{"num_hidden_layers": 15, "hidden_size": 384, "num_attention_heads": 6, "num_key_value_heads": 6, "head_dim": 64, "intermediate_size": 1536, "vocab_size": 4096, "hidden_act": "relu", "norm": "rmsnorm", "norm_place": "pre", "norm_eps": 1e-05, "positions": "learned", "qk_norm": true, "attn_scale": 0.167, "bias": "all", "tie_word_embeddings": true, "parallel_block": false, "init": "trunc", "init_std_qkv": 0.0263, "init_std_o": 0.0263, "init_std_up": 0.0263, "init_std_down": 0.0263, "optimizer": "adamw", "learning_rate": 0.00228, "beta1": 0.9, "beta2": 0.98, "weight_decay": 0.3, "lr_head": 0.00873, "max_grad_norm": 1.0, "warmup_steps": 301, "schedule": "wsd", "decay_fraction": 0.94, "decay_shape": "linear", "final_lr_fraction": 0.0, "batch_tokens": 131072, "max_seq_len": 256, "doc_mask": true, "z_loss": 0.0001, "train_tokens": 574100000, "max_steps": 4381, "dataset": "wikipedia_en"}
MLP neurons of a small language model. Each row is named by its layer, matrix (down: output weights) and neuron, and shows model dimensions 256-383. Each number is 128 + 32 x the weight over its row's rms, rounded and kept within 0 to 255. Numbers have three digits each.
A block is one neuron, or neurons of one layer that tend to fire together. Before each block is what it responds to, as a language model described it from the Wikipedia text at the highest values.

Responds to: Words that open a new clause as its subject, chiefly relative which/that after a noun (algorithm which, fish that) and sentence-initial he/she/they; also word-initial L pieces (Lockett, Loss, loves).
L6.down118:138138112059101150112120105090111202154169113068155120170072132173211147137142178144101141180179129118114149126184119152140104135091145130152107150061112088156084142130105104099139114116138102137125111154127188113136073143186111139145167133076116091000111153144131051169094153149147106171141127128116113101123139142139187094164123129057080133116086147111189139072192166151112110131164
L6.down198:176110053126139151139168118000157098152132121143175120080131152132200128141124161157087100123122131111137076146155137098137141141050146103119124126126097128186126144127147119073093155070047126118168103137163112153111109149059143087088091098124167093110119077080175089165116093146147111165107156100047068123138147097123111050167128135125120184135130107194199096196135143089050136112131
L6.down548:128096143086117162161163101115146119114096091104086156121133175110213124069110111170154159136202193141121136148179136190135088145103171068076091155130101108144102109117086148133128124151118117132116133153105075154157163089144127090148140160122134198086194132055182099203154100143202099114162129110123130110156132115099098130109073102113118125127173132177122106113148090081133081128078
L6.down1523:107109074075095116141112119117093082162125128085124142083104159115165212070209120133090171135135130224142108206179135106031138137101183130139067218117118072111110155144098132128075121129110133129087141146124173176178118113097115138188138096092128163132118092074129125191149139079134159141128137092087069130116150158101148070138101171075141101147125141105219149115195096102120115160153

Responds to: Speech and reporting verbs or their endings just before a that-clause or quote, such as stated, said, remarked, suggests; weaker on later, after, and however.
L6.down81:132155175101125090105180151130140140115118157109133151102100069156137136142100110111128103122177153144131144128148143170171123096158077162076169094161123184106127116141111129150073155189095097143168170184132110122151153164100138121163115137146081095160161107133156117129167073113136157119105128112159158085162160079093123126086130144173147114067130133103122136127125146138130122147125
L6.down287:153176087084084148125097140114092132088162101135145105105069150121128068147157108116125109091181114130123098094109147132103152175113126078158119150129161103123102150107161072134150095143131156113141134103124136083153160179125098114151110078040125094098125020130140110073132160092138187160103145102180131164098153092067079100096142089113099131166127189120072147138176119116139153068111
L6.down503:126121159059120166090153127166159199135145123236078134104148087198174114122072117079088109092119115124117111107101088132146088063101148132133093106132144104115087113117128125134117148172122087195111112112151157140108131157118151148195146154124099127168177184100107132152113148164125129097122147188178133175145145102066136150096144081193154123094129135188125114169158105165081115189154
L6.down1159:162093151103121111092165132167124135128160144179130117140083139142162106166151122140063113137071118091123142112149129135153143147140085104129075139088100100202141108146157121120144204179110178099090101131107246071113150185170126142148119100098101088160166139116149125149136061190136148205108147103114128152143186082125147143121170123065157158179125173159124108122122146078136155087134

Responds to: Final word or word-piece that completes a multiword proper name of an organization, venue or event, such as Film Festival, Research Center, Santa Fe Opera, Glow in the Dark Studios.
L7.down498:108092108174157154138136135185191121113096128091176094080118081178182092108115131117134082125029129118082090103099120117155156083156076090128086152098095113127152096125137207163100163148081045116152090101128152107149119132170182084106160196068157145179181143106134119126151122107172050147102080111135111144107098151205136122161173073171113088146144133123151100066162114101127185123133
L7.down1073:112136102183099095133137117136108162108180153142153111075059132068141196169150061141139077093168142099115075102155131052154126110103132114140125155128083147099130127148198110112125130136108168184137152170065162096152162165179116182139128095142067130123156102168119145096119121176085131174147163164137107110106099076113135130096201148109122179133132081158103111074114118095183123091130

Responds to: The single letter L or l split off as a word's first piece, as in L|imited, L|icense, l|iberalized, L|incoln, plus occasional semicolons ending list items.
L7.down459:131075047104153153131128116136173193149131158076134136099095131154165110102130107123073139155048136147089129147172176090026112114173154169134153172159176121108102069071161113159100162094163120122146069097089105176170117096120139205155148153098068119093160085132172162106106146063148188139185131138142137116028111122138068065141142130122085145177147156168132172146131152089071178147180
L7.down537:103152069120114080075140118067130171180171086102120143126113126157215154062112165157058100163157124175160142130193119084060134168077146122140082169123118130081104165104151123114130127097126131166096139147150141172163085066118150157122195114094164094071124123102155154147128153140131138158158124114134111128111135085142166122116091159087100087141094179112158170170183134156128203168150

Responds to: Second piece of a word split after its first letter or opening capital, e.g. L-anguage, t-ext, Q-at-ari, middle letters of acronyms like RTL, MTY.
L3.down502:121044206107108121186112136116095125134173119084153083117148102153131140074135098163135154165124110143130092138117139128128150159180144097112152137110125162144140058106068088134132049115137161147176136137120183160123119137117134121069155140107188150129031097114091086130198144092150077155152082156119087127088158083127134159166124128142090080180080154105168120131095097141068133111118
L3.down553:111087112117178074169122147152095137148065087104158124117107155068147216109152141094092139168087083197119113083113147120095130095122067109092188173061163159154125150117128160135088140135104147111128151144144117135122174126130146116132076162093154192140132126145108081116120130162154139122152145084127156143135193131115146127144146151165143123126240111174153132164131113120163147168168
L3.down646:126128132124123062102146164107155110161191161158109136112157150115163163071090149104120111094108078174137126172115151112159061147105094162095183135127153130111105141140135130125082136138140087158160105169168166204135105062088131144087130144127081149151108191096143138140185166142070115114129150125187129172106149167143103086159159060157128179108130130096133076169130108124120176107147
L3.down661:179074151122095176138104139158155162066104111142172123117138090104123144170128095087061159168255124183127178075143082096073101169151159148062135131091108108134176131103116117168122117124122126144128174100104144130212140107103126157090145144139140133151132084177125109126109118104178125095128111095079147161142141132166131100170132223195163202168088139133108125108124108202108150097161
L3.down720:106110147083079142119177103142108168210132118097068174163112153190175133040134102154130139112115136193117127126167137109119158166161152101113083156089128092101119128103149114161129062118175159123117133152173136138154076077081182158134113099104109175114144099173131151124151145129127150110148091114170095111141159208106139163145076188120076146140116178161219129154166131203099119166116
L3.down895:102151189110143152117097092127146068090102108195169144118141176148117089158096143124113122145124122164128159100175176168091171077120127126080152152160110143207132117165042111154095131139116181064158102142089119046142140183140135065139151149124071180036151157110118139125129097046084174147082118181112068104089158107125151175092112146138110120135111069125088191185095067072137116097132
L3.down964:095079160169149196122122127057116094134114147113105134067172120145134062109136116118099052129064068119117103179130157146155152146116101149151133173132137083154134067135100130169141145099110061174149079137147107188103112147079135088120174126159149158223148142129128036139142143098132073124148104159094109145155163130142093130138097123117111136123111083088142058149121119143148111142109
L3.down1257:161058079125144140125159165142133097084100121124126178080120173094099131117133111130134143113104116192128137116139117071165131126161141189112103094099172091111150206128130102134125080202099144093124078111107098113066107107169133171094127165118119138121141113069057117102106139072180127153157167112097139110147140117140135106144200125079121139120077121134123121129158140146105123161111

Responds to: Prepositions, mostly at and sometimes with, of, or for, linking a role or action to an institution or venue in biographies, e.g. professor of physics at, educated at, joined the faculty at.
L3.down112:135155161110085152110144056164187122132149108152116153122150199113097145103138140115061136130181142083172122149082161131196071152118069103126139123103109140141133141103149145124147124160119144145188146178122088063111121124114031172187134094121096112146156164091091162122157097084148150159099108084126195095129086144120130080115130082091135188080180163145100127141087155144064180204120
L3.down386:103149119097136167061137133106136118200116145135117120134146135201161147113168178077040119112149113126128140099090070133108142069098123079144157120127139151147111108148104144140022042121127114138137077166096136111110091154132160149105151126089156103114110162114136136111086144131047087135148129152059119135156159124106108119099088106160173086093126206133149153162124097143135150095123
L3.down419:167084120146130110104106127094127122111143131127146166160070128156134170140137126149166170127164144117131076070116130126114155134133143150136160164179147175120149105113192122138139145133147065096103147127089158116097091128152106113113130197141136102176094152141147101098177131131083162096153119145094092087099129073094094146146151122115142063168203102122082142140101155126152120107096
L3.down581:079075109140159114073128104186103111059099102146154141169119138184128141141111133092110108151203158106167153109128142119093192153131086148175183125101134130104137133150150108123084135106070149171165123176119123064124133146204111056151131135182130169139104131145115129130170133107113196124100106069108148104134105155098137112099105157129145164113125137098136089109111148129131071145073
L3.down807:140148134141148191104092068097101120094108070108136145133118067202117122141094150074158180170067119172128119104103151153096131123140129168137156118142233172143130163127136126129133114128112058124131070160127089117055142102141119176095180162137149125158119121137099148103146157108131076114210144143078110109175140133129134110118138090142113060116097058122123162098200093114163128146118
L3.down1139:091102142148140106101182119163140149134111144160146181140143113142144149119133135098154184097174100151092165106062071154221101113143054161114160146109156098099131140136100152111171095138173127141122089168132125155159123083159167156137063163139115140143119113096142214116138153133064129168137181104196126107098169190132151116109103120203130148118133069153131135120128072160198133123133
L3.down1321:130127125144135124105074114133157152081115094159082117083154067156171118139152159099099119093125152163193134159136125148115158160114048170085186086108144090094086104145212151125162115149155136133165038181154133084139137116127175155114132137126112096093111139093127166159182115101069161154075129134139133163115149130131141133087110170100126106116083093113138180148167105144176061127082
L3.down1382:151168097177150128090081133158065140173109213052127102103120133139153164157164138127150091103166107153150101076111125000149131129134086160146176142102150095092116110137128123106141110141116137142188038143175122118115057139080128152107089119069143061140040129127095155150127096107172078131117138115122142125125091131119089115119081175106078128105128079113068070149123142117137131201105

Responds to: Mainly the preposition "at" starting a phrase of time, place or rank (at the same time, at face value, at number one), plus other prepositions and mid-name word pieces.
L6.down676:137141086123155113100085135088121139157113123185128117103086067140179137171095105149127108176210187105149126101114160096116188070124097163081144177133149119110168071133118180103120135118141111158124071187174089185138152158144128167111140132197089115155125146225141113093136155121143164112156142085124139153079091088044146202144108117142119105095164094177107178111112131131127072130086
L6.down1081:159157132146054130093090142102134139129142115156108097157093142141151158149087072153175109100255126129133116114107107179144072176078123110116172206074132109112102138144162121157136139128095117161134156160171158133124140152068125122106142123138129122142132106128094134183161111170119135169140091109144127166140091155089161100135141136098130118091168107112116152115137095158096077166156
L6.down1142:113023101105147123099090065119071152107147138171100162093157085130096120063169061091103165186115108110112114128137108102142138124134162083147197125157114127188167097142103108123123119084088086156149157150145088106116089128147150100132123121160132169188113127109152109103112153127124200165136088154177088225136136180168135123137147187047158147146092100120111137145119127116135130082071
L6.down1448:106115117140150143162058092143061126100093116190105101089124138097135149155172107083121077152089171140167103162154195147125122092089126178149143119148097173105141118137129116082152152166133075183099134188085098109103148144095140000167142112140098072079136137124127096124091145163188179116140117123170078174093106112172122137177098138154106099139126110122145155143078118089136140110068

Responds to: The word at introducing a place, venue, institution or level, as in at Duke University, at Citizens Bank, at Eton; also of/for before places and sports-table separators.
L7.down961:102121106111139110120081110133115139142083112133146159163130135152129112080136151152157164149255120143108153097108123173125105141092125104125153151112121125157144172167093130152120152148107090119109154137168145160093114131132115119111127131148141133143113132123137175135159121082148132135112109125163138137182094134136117152153129111122116109120151125098135100099095143129107154102126
L7.down1135:139108134122148093062144089141113138106137159136141156115133083143047101152189146116120130119145150110129124172138136129105174169133092159130180147088138079103164133135126130129116177104142145111145137136132182172146156109062162128076136074191107136168140175156179095045076101122111182121117159113166141149121129111074177139120154139143085110216152121129052179072105123152167114118154

Responds to: Head nouns naming a sports event or career context (tournament, Cup, Olympics, season, chart), plus markdown table separator rows and word-completing subword pieces.
L3.down14:132134103110130148069167081122111204128111094122147142154134117144102142066075092109149176162132126135140137136086179119138126122167123146111157087119180101100124150138123157116155155228158100112092120089123172141122148116135148162157140118166150150133156152138090141142094192107063081154114100140109187090123102088127176141126129108118083158111145062124117121161130155154105138147115
L3.down30:146121131176121128159123145158153140125125199123150111184123099156128147125131163095086085162164118180073122130116124180145132152128160152071112112170116179107126082112055182141126135140170097109076117139113129121165148131117123181134116096138148152174155121118137128101084139145154181184098136115147151062122189102110139063055165084127114115073129093174141124108119157170183103145128
L3.down36:097118108128122114100178098054137144137132163082064111101138139178141127113027106146159084111202185138149170179146099157155220151164110115140178144148119122027124179148165135083130099118075126106146128170129165157156155094120176174105079171116116069120120068119150127124156112125197178133092133133131168084190121127157134125103126157125124221122122102096156155083172173079152112123174
L3.down352:109175100118180111075145111106149127138118119234152112126120136140161096100119160124128125095145127110068118134120179135101078140050096101135045113062094153092133125119125123110111145130133107163105124137127177063157199088105100150091113134090060162138136118105125130160099130166096117128188194156093096098122131151092104129125154097137061120106106156160104097119181131101133172116124
L3.down850:114162119128091138070159187130065175159192143144163133095115142123139032114096096151143118116102129100122092143130076126155124035143216075075143128122153130066137150123200137080132133128058155186167119158163126108160143158184135153085131117104158132133112102140101122167142106174143180169096207104135128102129140134165190108098173105167143131129136228199153107126131143098125177083123
L3.down1358:154125107123084167138138116144111170120153130131161119167158153148128182096109099110141193113168080135117105140132176096156116108179132150101116156111131137174148182115061130132134157173179088087100116186137117095117079125135111101100073110093107176130147102121119079201110070092138096133100138120159103107077089145170166136134129132100107155127159160143139093129147170171111076080122
L3.down1417:093135151138154092088076128163127182147166126137130174133130104096239102157137201170084178166121109103127108085112126088100135160104133076107140111189126187129071133115176135146158117162109136089160144131125145071094107137127110078054101139085113173148124142133138148175141150112168174151126123112159171128123103075070121138131110072118119092186139111229121149103168126159112111189092
L3.down1531:099147105124159116094125118045130126095144108105153159159148149107149120070133108116120113133157144183098130118159161107173139129132095142116106132108148136101134162156142176136116146124170130093179101168104105135124088093081191199088142128189110134137100143176119138137138186122143169097048151107149161151160165152168156142145151161124136158095068086081210128123067133088160203121156